Part of a small language model's weights.
Training: 525M tokens, 8063 steps.
MLP neurons of a small language model. Each row is named by its layer, matrix (up: input weights) and neuron, and shows model dimensions 48-175. Each number is 200 + 40 x the weight over its row's rms, rounded and kept within 0 to 999.
After each neuron's rows, "fires in" lists the words (lower case) most often at its 100 highest values on Wikipedia text that the model never trained on.

L7.up402,257,215,157,191,188,195,212,155,249,194,220,175,228,135,159,210,310,205,184,296,188,264,219,120,196,172,206,240,231,222,188,168,257,278,179,234,169,121,168,203,131,216,181,214,202,193,237,212,129,230,221,202,156,189,221,186,241,159,268,156,217,197,234,83,205,217,226,242,181,210,141,197,224,229,159,208,146,224,123,206,227,211,167,219,214,197,173,214,171,155,179,205,168,212,221,188,176,266,145,152,201,176,188,191,149,285,262,137,206,223,220,188,212,225,169,156,191,205,163,241,199,210,189,137,163,177,202,169
fires in: "film", "worked", "music", "footballer", "football", "scientific"

L8.up890,183,187,170,216,110,224,220,175,235,213,227,166,214,253,214,222,229,234,203,210,267,172,155,154,279,329,155,206,231,204,211,178,130,169,183,206,252,248,239,236,236,126,143,192,249,233,188,178,169,171,160,208,220,192,212,212,213,192,216,205,207,202,235,237,192,156,196,180,157,189,167,187,229,134,157,192,272,218,204,136,217,167,238,230,225,251,133,179,127,244,206,203,224,148,290,156,226,262,195,186,229,204,184,252,182,283,207,184,179,199,174,149,180,160,160,234,179,194,230,177,220,192,140,298,134,187,176,179
fires in: "can", "business", "may", "not", "to"

L6.up626,158,207,240,238,214,261,252,194,143,222,238,193,243,153,175,236,215,226,222,265,188,275,185,157,175,186,276,151,153,288,233,174,220,209,220,208,118,227,154,154,202,199,211,197,228,230,183,192,229,185,223,155,105,147,233,207,248,274,173,168,200,241,220,134,209,230,188,220,261,232,180,210,198,169,206,272,219,245,220,306,242,183,191,196,173,192,171,192,185,237,180,216,270,214,143,148,240,166,102,218,152,170,171,187,216,181,169,193,284,209,144,212,202,172,234,163,192,223,184,347,230,167,121,236,89,262,163,211
fires in: "football", "footballer", "festival", "news", "goals"

L11.up622,177,194,172,178,141,236,202,226,224,227,239,153,199,209,181,203,234,196,265,170,221,184,157,165,236,250,238,215,232,174,225,104,202,231,241,173,146,246,242,237,201,205,198,145,168,197,271,138,124,149,177,206,175,200,251,164,162,196,240,199,146,224,220,210,203,272,283,305,200,192,183,134,199,195,152,143,189,222,180,192,76,236,164,221,182,234,246,199,202,257,236,204,206,192,193,232,203,200,175,177,239,211,217,271,127,250,162,150,191,185,235,165,172,190,201,250,238,195,169,238,249,168,210,196,136,221,273,211
fires in: "he", "was", "she", "their", "s"

L6.up878,271,156,103,188,179,165,164,107,184,194,264,228,204,172,201,193,267,213,228,226,222,201,215,206,236,234,227,234,278,226,213,245,267,175,166,177,204,211,181,232,184,185,149,195,208,156,176,222,206,228,209,198,265,197,226,148,112,245,189,203,193,186,128,150,212,171,148,185,202,205,205,250,276,234,234,215,224,159,160,188,172,260,178,179,203,211,153,204,157,216,205,153,224,220,156,180,190,186,160,258,138,254,113,280,221,180,218,215,147,182,158,134,210,216,235,192,151,223,177,176,177,150,154,180,187,221,218,344
fires in: "to", "of", "each", "left", "1"

L9.up36,278,280,192,223,208,169,201,201,163,189,162,219,223,163,183,206,213,228,203,164,228,201,130,167,149,203,139,185,212,169,303,191,179,203,173,189,260,215,260,183,235,208,259,195,268,186,227,167,245,168,133,249,203,226,190,154,197,211,206,286,233,178,216,183,199,230,185,268,254,170,221,182,169,144,194,205,236,240,253,222,180,240,86,174,203,266,186,227,259,114,166,175,210,176,152,123,150,218,200,147,111,212,118,218,233,165,118,189,229,179,261,195,177,183,215,195,227,197,183,263,199,128,139,194,160,274,276,196
fires in: "in", "1"

L3.up383,200,166,229,186,227,121,165,217,147,154,105,243,243,185,154,217,232,122,145,285,170,206,216,209,273,209,225,152,198,165,166,210,238,166,140,195,199,202,288,148,244,210,257,170,144,204,235,207,186,151,179,226,269,93,281,183,237,142,274,236,187,183,248,303,191,213,180,187,171,139,174,172,206,225,255,258,196,266,231,174,225,193,267,229,170,253,215,169,207,229,179,203,164,160,213,240,191,188,197,186,218,170,256,246,180,274,223,163,246,179,161,197,217,248,214,142,197,139,213,210,189,151,167,181,244,256,199,231
fires in: "was", "been", "were", "million", "because", "w"

L8.up886,187,202,189,183,211,222,92,151,196,158,171,183,138,147,210,130,260,245,243,192,216,295,254,143,185,199,223,249,216,212,172,175,215,223,189,239,180,204,214,179,182,284,141,211,195,211,256,224,253,143,162,194,205,206,195,159,112,192,177,198,237,157,179,262,226,196,149,215,175,279,267,204,225,161,144,254,220,209,197,199,248,189,200,229,176,237,227,192,166,191,212,191,165,208,181,246,242,227,186,253,214,131,154,172,186,208,218,190,183,178,172,217,213,200,157,259,189,186,111,190,150,191,182,223,152,172,209,204
fires in: "and", "early", "it", "president", "register", "presidential"

L9.up353,147,199,139,229,200,203,165,191,218,191,151,197,152,159,142,199,239,150,215,239,222,216,158,154,185,199,200,212,202,216,197,166,198,242,149,253,177,210,137,166,256,157,226,223,246,153,249,172,203,197,184,155,228,245,450,208,175,196,203,240,176,165,151,241,124,151,208,217,217,176,283,182,207,178,237,191,100,166,185,186,228,207,163,283,254,181,151,197,85,134,161,228,251,192,214,179,182,282,175,188,195,153,266,146,220,161,248,176,189,201,229,145,223,157,199,223,229,199,202,264,224,255,171,213,193,197,102,144
fires in: "and", "as", "the", "including", "that"

L6.up731,182,133,239,282,170,132,165,103,100,235,196,237,180,171,139,142,242,170,208,212,160,212,181,287,213,280,196,178,151,202,286,275,271,204,167,258,278,144,207,128,144,193,208,251,217,245,206,175,152,185,174,199,190,232,219,256,239,187,167,204,154,199,245,257,182,213,206,175,185,207,223,228,190,130,181,242,237,206,128,263,159,119,263,212,256,211,233,161,132,286,111,155,163,253,141,198,230,200,154,179,153,179,185,172,208,221,264,206,183,206,210,154,213,210,124,254,220,204,216,235,225,203,233,173,197,199,184,253
fires in: "new", "united", "northern", "north", "modern", "both"

L3.up207,192,212,219,220,176,196,220,197,140,230,181,245,276,156,176,137,188,245,201,178,199,210,189,220,218,256,191,183,224,128,233,261,239,174,203,179,250,206,176,162,173,196,218,227,278,202,219,278,245,141,186,197,177,179,169,242,236,175,140,246,272,195,145,244,244,197,174,163,207,181,215,181,205,121,240,214,150,252,175,225,145,195,293,269,232,197,153,193,188,202,239,172,206,227,177,223,202,198,190,155,261,197,191,140,157,159,150,195,172,226,167,145,208,150,173,272,231,151,180,182,227,239,149,214,223,218,198,204
fires in: "new", "united", "world"

L6.up9,257,244,242,163,175,148,289,215,205,208,231,278,152,204,228,232,146,170,187,217,184,145,188,233,193,187,262,169,167,149,152,168,147,230,167,216,157,171,147,215,171,226,183,280,152,253,177,186,247,205,166,212,176,238,233,155,104,212,238,107,238,214,172,177,177,203,262,292,148,257,217,214,230,194,196,208,123,190,212,269,175,207,239,186,203,202,235,255,166,200,145,143,256,186,192,210,168,196,206,214,168,255,115,234,231,230,236,157,236,168,148,215,282,223,201,251,161,225,244,237,174,198,251,162,257,255,229,188
fires in: "of", "first", "third", "largest", "second"

L11.up562,234,194,173,161,221,261,179,158,218,186,177,164,217,212,178,194,191,206,169,224,227,185,184,150,204,193,200,117,148,231,217,172,178,228,166,192,127,147,144,222,195,271,130,166,257,190,169,243,241,215,190,167,202,159,263,228,206,173,168,169,169,206,131,148,137,193,214,260,240,197,136,270,230,213,232,134,188,194,189,213,180,224,220,198,177,195,169,213,153,210,221,212,128,206,177,158,244,165,146,238,179,255,261,75,227,188,239,205,208,306,196,227,249,179,218,197,169,193,203,205,181,154,180,237,230,185,238,219
fires in: "of", "to", "with", "among"

L4.up727,180,130,222,229,258,191,267,219,182,188,209,195,154,279,171,241,212,174,174,198,191,213,192,176,251,150,217,144,211,244,206,238,289,209,146,198,238,234,206,230,176,185,269,213,189,218,251,205,211,196,168,176,197,143,197,116,198,238,312,210,185,257,203,241,197,153,199,148,196,222,99,214,231,247,175,240,179,173,150,253,206,202,217,285,170,203,166,270,141,205,167,192,162,141,207,232,200,254,156,236,153,231,229,232,166,221,242,175,246,174,194,164,206,131,159,171,173,221,204,209,151,163,165,191,174,157,166,208
fires in: "were", "been", "was", "be", "remained", "relatively"

L6.up813,174,195,247,213,162,174,224,230,231,277,163,248,270,247,155,144,177,229,204,177,222,136,177,164,242,208,227,197,212,216,213,203,223,197,228,185,227,197,223,248,227,206,198,165,248,197,225,238,228,188,193,155,243,143,296,95,294,197,205,178,233,106,292,173,188,181,155,258,198,210,210,279,157,235,262,238,206,164,227,176,158,226,277,187,244,191,201,186,216,227,171,172,224,167,179,110,152,138,194,230,230,111,182,175,181,198,194,183,266,168,180,174,215,155,186,236,238,290,208,222,205,193,269,205,121,231,140,190
fires in: "on", "before", "after", "began", "upon", "about"

L11.up336,137,222,237,172,155,216,151,207,220,126,161,126,179,197,213,240,281,224,344,172,217,228,223,170,130,223,229,231,197,210,233,232,312,243,221,149,226,165,204,204,176,209,211,249,144,186,217,205,173,189,250,186,186,245,233,216,207,208,213,221,228,213,140,224,192,178,155,201,167,223,177,170,179,194,209,149,240,210,218,153,257,240,176,178,117,208,224,173,168,172,227,86,175,238,164,171,223,178,211,187,136,172,152,177,228,243,185,195,231,185,181,235,304,223,190,241,176,157,210,190,189,254,180,161,262,232,154,224
fires in: "and", "as", "very", "chairman"

L11.up411,202,174,199,250,209,257,231,223,242,199,199,161,226,228,206,200,182,283,176,188,177,154,109,160,188,199,142,98,167,164,210,209,240,184,144,196,242,170,140,171,228,197,174,204,201,184,215,177,266,180,248,220,135,258,246,228,224,221,109,268,217,151,191,198,161,197,285,190,215,173,208,223,246,149,250,184,270,171,205,200,189,163,176,211,155,241,187,191,256,212,131,237,271,233,189,157,209,236,236,215,195,190,179,288,216,263,229,197,198,225,214,231,233,188,231,199,148,217,221,189,238,183,205,188,217,256,220,217
fires in: "to", "very", "for", "without", "cannot", "an"

L7.up788,240,243,199,229,106,207,153,158,220,174,193,159,189,177,168,163,257,252,220,188,210,241,200,228,107,188,222,203,96,206,223,168,153,206,172,140,192,151,205,159,183,205,233,233,224,177,198,218,204,258,173,260,239,240,281,186,185,205,169,217,197,143,181,236,190,266,195,206,141,304,181,194,224,220,199,125,185,193,142,168,201,293,195,256,266,252,176,244,197,148,157,175,181,163,241,182,255,235,206,195,165,246,217,158,242,150,247,220,226,223,245,295,270,211,179,187,189,227,212,217,195,190,246,196,175,180,106,229
fires in: "and", "or", "well", "such", "the"

L4.up459,195,193,208,153,188,247,306,180,221,249,184,201,237,173,254,174,209,157,153,197,194,232,134,201,207,235,226,199,202,169,222,276,258,232,268,194,201,184,186,112,184,199,210,157,215,179,228,204,228,183,232,125,186,128,208,193,175,140,195,271,172,210,208,181,171,211,214,242,200,216,232,228,178,227,184,184,171,176,119,212,175,197,194,234,184,152,224,244,236,259,195,172,202,155,191,177,190,198,144,263,154,287,259,214,204,214,258,248,216,269,178,178,186,172,267,173,125,212,286,234,232,226,224,246,141,204,222,155
fires in: "including", "included", "served", "include", "recording", "produced"

L3.up366,291,225,181,249,210,170,154,129,237,170,200,253,187,186,184,242,122,233,154,225,185,265,180,192,158,243,170,124,217,207,167,236,249,180,163,176,195,230,155,245,203,153,147,212,309,215,197,222,186,160,187,215,162,165,260,205,199,246,214,205,181,244,224,174,214,196,250,181,216,237,209,219,229,177,220,257,247,176,217,256,237,240,181,236,186,137,191,243,142,239,243,109,206,249,161,208,151,157,149,176,176,218,133,217,232,232,222,232,155,215,199,237,266,196,243,175,199,233,206,193,208,237,226,220,235,199,248,239
fires in: "to", "second", "against"

L11.up12,205,227,107,226,247,201,176,239,193,115,183,136,195,185,135,184,260,215,247,201,210,187,257,217,142,180,169,256,201,228,212,248,218,228,178,168,107,155,223,154,232,282,196,227,186,216,213,232,160,210,263,201,142,178,146,181,159,223,215,233,232,148,196,212,172,122,152,193,147,208,230,129,203,182,252,128,210,193,212,223,186,214,221,189,221,241,215,162,227,241,159,218,173,235,177,183,207,190,168,215,158,179,125,209,267,171,199,165,240,207,194,147,258,143,127,221,192,239,215,217,224,131,327,206,218,191,128,256
fires in: "and", "awarded"

L11.up402,193,208,166,247,136,162,145,206,256,204,239,229,182,115,173,198,267,260,183,156,261,119,238,242,183,228,198,208,212,177,212,204,209,228,158,185,192,209,287,228,161,205,192,192,211,225,193,213,275,222,203,173,178,186,183,209,189,218,240,285,144,240,254,177,208,233,166,214,176,136,227,174,142,171,182,204,220,138,206,189,144,180,155,171,247,154,163,159,211,228,239,165,204,201,207,202,147,201,221,257,215,132,162,245,153,184,230,163,262,238,188,223,250,109,161,204,261,192,132,186,191,216,149,194,189,229,255,245
fires in: "a", "still", "studied"

L6.up779,170,229,256,152,156,298,206,228,133,228,207,188,143,268,239,176,196,195,202,218,218,157,124,127,288,256,173,268,183,170,210,254,178,251,126,179,180,233,185,200,284,219,233,179,257,233,183,129,183,197,189,222,218,240,196,200,203,176,135,196,172,106,162,234,189,202,195,203,197,258,220,286,152,264,183,162,236,157,195,217,208,200,237,240,213,165,115,215,163,240,188,232,172,206,254,196,199,202,187,123,197,164,238,172,195,141,225,227,256,218,171,223,246,180,238,192,193,235,250,192,233,204,224,185,192,152,164,178
fires in: "before", "began", "because", "begins", "beginning", "social"

L8.up497,213,302,224,140,246,242,112,130,181,174,211,152,196,228,96,218,242,239,207,220,189,194,209,201,166,215,183,245,126,182,208,203,190,179,204,183,232,247,161,154,212,209,241,220,227,234,249,218,193,184,227,130,219,185,180,203,174,165,181,181,192,243,232,223,111,179,119,225,221,278,218,264,205,201,235,197,190,183,143,152,181,216,110,193,198,242,169,235,172,184,171,179,197,180,189,128,240,168,195,199,125,222,242,171,198,178,231,182,203,178,233,261,278,202,188,219,272,212,201,266,163,248,183,257,204,155,147,175
fires in: "including", "such", "before", "because", "after", "until"

L11.up875,216,133,226,149,179,264,249,280,231,162,170,117,202,230,154,192,196,199,199,127,240,181,241,230,222,277,205,152,214,172,129,259,226,222,197,180,283,160,231,246,189,179,183,190,203,191,238,153,192,208,228,216,204,172,242,259,156,214,174,186,172,195,190,144,145,248,197,178,156,129,171,243,299,249,251,109,213,218,132,201,145,271,259,278,263,213,216,192,210,250,196,215,140,188,204,180,205,193,183,150,162,137,198,163,216,269,322,140,149,217,206,119,193,184,194,145,227,222,222,207,235,181,211,196,172,175,215,172
fires in: "to", "of", "the", "not"

L6.up439,193,225,223,214,212,182,184,145,240,293,225,237,203,197,213,99,113,203,262,225,218,205,217,194,248,305,210,256,152,139,229,235,222,205,255,158,150,174,249,224,250,207,285,252,207,245,202,224,220,162,215,152,186,216,259,211,187,139,141,236,241,213,216,181,158,228,230,229,189,205,243,251,191,181,213,285,213,142,244,168,251,162,247,186,180,202,255,214,247,174,114,177,239,154,249,175,175,201,190,240,159,151,167,223,120,211,169,227,155,172,184,197,266,196,133,243,241,186,233,154,154,200,273,222,158,177,199,112
fires in: "after", "before", "as", "including", "by"

L11.up185,190,175,202,152,165,249,177,226,242,196,136,259,201,202,203,217,183,247,194,194,252,223,179,198,191,243,134,176,203,186,242,214,203,218,180,191,204,147,226,196,230,225,173,221,250,241,156,251,199,190,213,153,239,184,205,232,224,223,137,213,174,222,195,169,197,178,203,228,207,222,210,266,221,154,182,216,197,202,181,186,170,198,153,217,229,153,152,172,254,195,130,251,144,117,218,106,180,288,218,211,212,315,165,195,193,194,174,198,218,180,245,128,120,191,168,237,133,243,127,214,169,193,140,263,162,303,269,173
fires in: "in"

L11.up241,140,188,220,200,212,99,181,273,228,227,198,113,132,270,203,265,258,161,188,176,276,214,158,217,205,207,197,242,212,260,185,208,188,224,228,193,162,136,185,175,235,244,255,177,242,178,217,253,168,167,174,199,191,192,239,192,201,184,227,219,159,182,197,99,190,201,145,224,241,173,177,153,197,208,180,233,218,159,238,143,199,286,195,216,214,205,224,228,125,187,214,221,186,197,241,269,183,260,211,180,206,202,214,155,133,132,263,207,132,206,250,169,291,201,224,175,253,159,204,241,215,123,245,138,159,182,244,238
fires in: "a", "more"

L7.up345,218,123,242,176,219,168,242,166,207,175,237,220,110,233,241,153,182,201,242,146,257,196,224,205,191,213,186,243,269,190,269,205,232,256,257,189,245,173,196,218,143,186,248,283,207,184,183,227,231,267,173,180,211,157,147,195,161,158,203,289,224,214,237,136,240,225,190,257,232,186,172,229,223,249,204,181,199,155,202,232,196,281,207,207,139,185,243,267,162,244,182,181,193,88,171,262,157,231,140,180,200,179,239,233,201,155,205,197,174,183,190,237,139,165,211,233,331,217,167,136,234,200,201,80,153,228,228,169
fires in: "a", "more", "i", "your", "le"

L11.up844,204,133,164,274,211,216,192,172,264,218,231,203,257,194,218,142,240,236,177,155,205,217,187,188,185,267,133,316,228,225,228,207,233,243,188,332,210,259,191,253,178,208,180,135,200,127,168,204,188,195,208,176,177,226,176,212,263,241,188,218,221,169,257,150,193,205,181,162,200,157,210,230,157,172,128,162,170,192,183,240,159,199,197,142,168,172,170,294,156,257,178,246,186,119,217,149,195,268,212,233,256,187,157,227,165,232,240,231,202,211,243,194,248,182,145,151,216,188,201,227,226,202,217,190,153,269,216,200
fires in: "a", "married", "maryland"

L6.up614,203,178,192,157,157,249,246,159,159,122,223,198,165,142,208,120,150,216,227,187,191,218,222,223,230,157,258,194,149,248,219,220,119,193,194,266,220,257,199,169,238,225,195,185,173,140,190,126,211,132,199,215,181,175,311,126,222,183,162,232,257,169,240,197,229,126,180,181,156,222,193,205,198,231,184,172,166,175,176,199,235,223,211,122,238,213,232,224,209,224,219,208,259,186,205,219,163,235,167,146,211,154,222,251,136,169,209,147,267,166,226,177,167,163,180,236,238,232,216,232,220,221,236,221,182,239,206,275
fires in: "after", "until", "at", "before", "by"

L6.up208,262,229,130,178,150,154,207,187,254,155,216,244,171,195,238,176,188,208,263,245,241,118,176,227,140,136,163,159,283,202,163,190,298,149,238,255,164,219,140,194,162,202,129,204,210,179,229,168,209,122,168,152,153,237,330,229,217,220,204,280,186,224,246,202,212,184,128,191,218,201,221,193,256,232,233,166,134,196,274,205,263,241,199,169,168,251,233,202,224,185,162,221,217,193,140,245,218,187,172,210,158,187,161,248,238,200,166,160,193,178,203,152,269,140,213,226,217,222,240,212,196,226,214,158,209,239,116,248
fires in: "of", "to", "the", "from", "on"

L3.up736,262,203,172,185,235,175,169,123,270,233,185,232,150,121,191,247,241,270,158,230,195,232,132,178,195,205,181,139,295,183,184,219,189,124,111,213,251,214,202,154,265,130,162,176,187,278,206,212,253,150,187,166,197,218,213,201,177,197,214,190,278,181,192,156,194,199,179,180,174,216,183,177,360,190,224,205,192,134,156,230,109,228,186,273,196,193,245,187,214,178,261,216,243,182,158,222,190,230,185,155,200,193,172,245,190,207,209,181,194,170,215,192,232,211,216,254,152,281,253,131,177,233,236,231,180,177,200,195
fires in: "to"

L6.up36,258,164,213,249,212,305,198,158,254,168,169,160,221,192,236,169,184,235,163,193,210,181,193,186,182,149,201,261,161,146,213,177,131,201,207,195,194,213,175,220,292,235,258,282,243,174,304,194,129,107,229,196,147,204,204,166,249,196,179,162,213,216,195,183,188,236,170,161,197,161,170,180,232,215,205,263,240,160,231,178,168,193,171,229,227,222,199,266,182,227,178,223,197,224,181,241,259,148,232,164,184,200,250,212,187,186,281,162,176,247,209,233,137,221,158,201,193,273,186,227,176,232,194,188,178,227,187,245
fires in: "had", "have", "has", "gave", "often"

L11.up447,210,180,122,201,171,174,194,190,219,132,275,180,193,95,162,158,241,220,176,218,233,206,235,238,188,197,244,183,135,193,210,145,159,158,192,145,196,207,333,194,305,243,179,217,237,156,182,303,180,217,223,215,187,160,233,161,191,180,212,209,225,185,197,170,185,186,201,179,236,132,182,217,160,167,167,155,193,118,281,206,201,160,183,273,206,218,288,135,201,211,201,241,165,225,230,167,248,185,161,225,195,207,162,243,181,231,274,222,265,210,160,238,267,220,239,272,210,187,175,267,240,176,179,206,241,155,235,167
fires in: "and", "studied", "pursue"

L4.up153,238,161,202,221,252,203,253,262,134,215,184,199,224,192,94,256,103,229,207,232,206,183,218,194,145,190,199,179,187,217,110,160,268,186,197,208,197,181,222,206,238,203,158,150,215,194,210,202,224,218,187,192,181,266,279,184,210,181,178,175,148,198,219,198,177,180,191,128,261,197,192,225,288,186,204,111,177,188,202,185,170,224,212,226,170,280,184,232,198,154,213,253,144,246,99,178,254,156,181,254,241,259,163,142,176,248,238,254,220,177,191,229,216,164,183,219,227,167,215,159,164,237,232,143,145,293,231,201
fires in: "family", "construction", "fans", "accompanied", "company", "candidate"

L6.up586,239,148,200,204,214,147,213,182,221,138,247,245,141,212,253,203,147,214,158,182,219,183,199,182,236,189,160,155,300,183,208,157,239,228,264,188,96,196,265,206,179,257,229,171,163,186,161,151,242,217,156,210,193,207,274,230,122,253,167,214,181,203,233,143,179,253,158,187,221,170,182,208,280,289,232,143,174,193,280,207,180,274,176,174,155,300,178,239,213,154,214,170,159,197,184,164,150,191,200,198,114,189,189,226,210,218,211,222,215,185,156,180,196,170,193,201,247,226,154,201,179,214,211,191,238,189,269,209
fires in: "of", "la", "multiple", "in", "industry"

L3.up22,295,204,238,205,166,242,166,170,221,220,193,139,234,151,165,250,251,169,190,228,169,187,157,164,162,239,193,275,227,180,229,252,74,214,151,187,183,215,246,165,212,191,143,200,215,233,227,214,201,218,199,208,184,195,250,142,211,201,205,207,310,161,189,174,214,198,178,232,217,229,202,180,210,248,170,273,195,213,193,236,199,124,210,198,115,160,181,202,209,173,165,246,189,154,185,241,249,249,245,238,195,163,204,191,218,189,158,205,225,280,209,294,164,247,175,178,260,172,224,215,168,139,168,185,98,165,218,228
fires in: "s"

L8.up235,234,172,232,158,203,113,156,151,173,244,160,260,220,188,185,183,170,211,246,191,166,181,204,217,213,197,158,234,288,225,217,219,211,166,135,231,162,254,163,219,159,208,276,189,197,216,188,219,200,240,204,190,265,156,201,175,222,203,221,221,161,174,141,195,180,255,161,245,189,189,219,188,189,238,204,212,238,164,264,140,118,265,244,154,213,216,197,241,177,196,133,242,275,135,199,283,212,186,180,255,233,155,184,206,168,143,231,172,190,214,234,268,245,193,222,159,236,153,212,161,243,222,251,212,167,265,239,168
fires in: "a", "his", "candidate"

L3.up627,231,133,208,167,181,222,130,179,192,221,234,144,187,188,214,236,232,230,215,210,244,189,184,169,129,146,145,208,160,311,159,178,140,187,157,161,223,203,239,205,189,258,232,175,249,192,245,197,178,207,247,154,243,158,154,190,244,185,194,177,239,177,175,268,210,183,192,261,221,185,267,193,202,214,204,181,181,193,129,188,239,287,186,201,190,165,213,222,207,164,194,204,214,200,239,177,215,250,207,202,204,285,204,163,149,128,143,198,131,171,194,194,174,217,222,221,224,169,240,190,177,209,242,239,171,143,162,258
fires in: "before", "throughout", "described", "became", "married"

L4.up672,256,263,144,145,271,227,201,222,257,221,235,202,235,190,257,226,153,166,221,218,234,169,157,228,163,150,219,161,239,196,227,199,241,204,158,219,212,288,208,193,126,232,212,190,155,184,257,238,202,162,205,226,223,120,175,172,253,198,158,293,164,191,124,138,251,164,221,253,120,155,179,169,184,193,218,227,234,191,117,236,195,208,237,182,285,162,189,245,264,138,242,207,192,118,164,205,204,150,278,142,173,225,196,186,170,156,179,276,290,188,185,202,195,262,222,181,172,242,261,217,170,171,200,181,145,235,255,237
fires in: "under", "following", "included", "david", "became", "including"

L4.up135,228,246,158,222,218,184,225,178,191,143,206,161,150,237,172,177,190,205,139,160,251,206,227,189,200,222,146,195,218,161,205,252,159,114,182,263,185,207,211,261,254,167,171,163,284,201,211,121,230,199,243,176,181,243,211,261,216,202,240,187,209,186,145,241,160,157,177,127,195,174,200,230,222,213,223,195,184,190,230,236,134,115,166,193,155,209,166,205,172,260,200,154,221,180,161,133,215,165,122,214,264,166,212,95,217,246,182,178,237,184,163,218,196,208,275,246,216,189,164,155,229,152,147,184,202,292,163,144
fires in: "american", "university", "member", "he", "she", "chairman"

L4.up630,191,231,176,172,163,208,232,211,169,197,304,253,214,285,168,174,171,253,195,191,110,186,258,176,177,204,180,248,167,244,209,192,198,205,163,91,206,232,211,182,152,232,252,263,152,173,240,196,242,180,257,215,179,224,184,255,225,252,262,246,233,244,164,282,142,182,171,289,227,225,235,204,213,229,281,172,272,155,76,212,193,174,222,182,254,201,212,164,228,190,162,156,234,115,215,175,166,190,204,121,126,250,286,170,131,146,296,124,270,195,198,217,225,192,261,194,170,188,225,184,176,214,209,227,198,197,157,280
fires in: "about", "including", "following", "until", "throughout", "before"

L6.up873,264,228,242,265,149,229,204,222,174,125,256,261,184,204,206,217,243,204,178,177,199,173,297,197,277,237,140,209,253,247,128,165,119,217,241,184,218,248,166,171,205,230,230,159,218,198,230,167,213,282,110,231,212,175,187,247,154,204,218,212,261,194,162,229,225,225,221,217,134,178,183,194,289,195,212,153,228,187,177,191,140,231,220,224,175,237,162,202,199,264,197,150,193,181,174,116,226,182,172,243,192,149,272,167,171,179,121,207,196,188,226,196,181,214,209,213,126,216,234,279,184,141,147,277,245,244,205,237
fires in: "he", "she", "it", "that"

L9.up445,276,238,178,189,193,243,203,147,240,185,237,208,193,166,98,204,168,197,192,153,146,128,172,155,213,254,103,151,227,111,201,194,258,188,217,166,142,249,177,152,182,258,242,190,193,205,257,170,191,193,227,238,155,154,278,215,262,213,182,149,205,225,150,212,128,172,163,204,190,215,192,223,179,237,198,151,156,257,161,225,161,257,174,138,252,170,151,249,220,224,199,236,181,268,198,150,195,219,190,128,201,228,174,158,164,180,177,215,200,207,269,214,186,144,148,164,246,217,220,254,171,111,126,271,149,181,242,245
fires in: "that", "because", "until", "since", "about"

L6.up266,297,248,217,217,219,234,99,181,201,215,262,269,162,162,162,189,199,198,198,193,190,187,204,236,175,130,214,212,153,160,245,239,269,265,188,115,214,201,194,214,179,188,241,246,184,160,199,180,145,170,199,233,173,235,206,163,166,180,172,172,189,251,155,219,278,176,180,191,215,214,176,91,191,148,238,158,165,168,209,243,170,214,203,219,163,199,243,193,194,248,184,168,243,179,178,213,203,281,57,218,159,286,204,218,275,244,214,214,228,131,191,194,195,150,152,207,262,225,223,247,204,194,225,182,129,215,187,206
fires in: "a", "first", "third", "most"

L4.up465,173,167,159,163,197,182,161,165,155,237,213,150,235,257,192,227,250,214,230,178,204,143,224,227,187,165,228,205,138,129,251,197,211,123,182,119,213,256,176,164,176,253,267,252,208,190,201,177,237,152,139,229,237,276,251,209,216,218,205,258,168,250,191,207,253,142,191,188,194,164,164,247,243,220,226,190,169,163,158,215,156,290,303,79,143,242,214,184,219,257,259,217,213,188,158,185,209,253,189,266,260,221,215,156,131,240,191,198,183,216,204,196,145,196,90,225,238,183,187,303,176,134,216,179,215,189,218,247
fires in: "it", "he"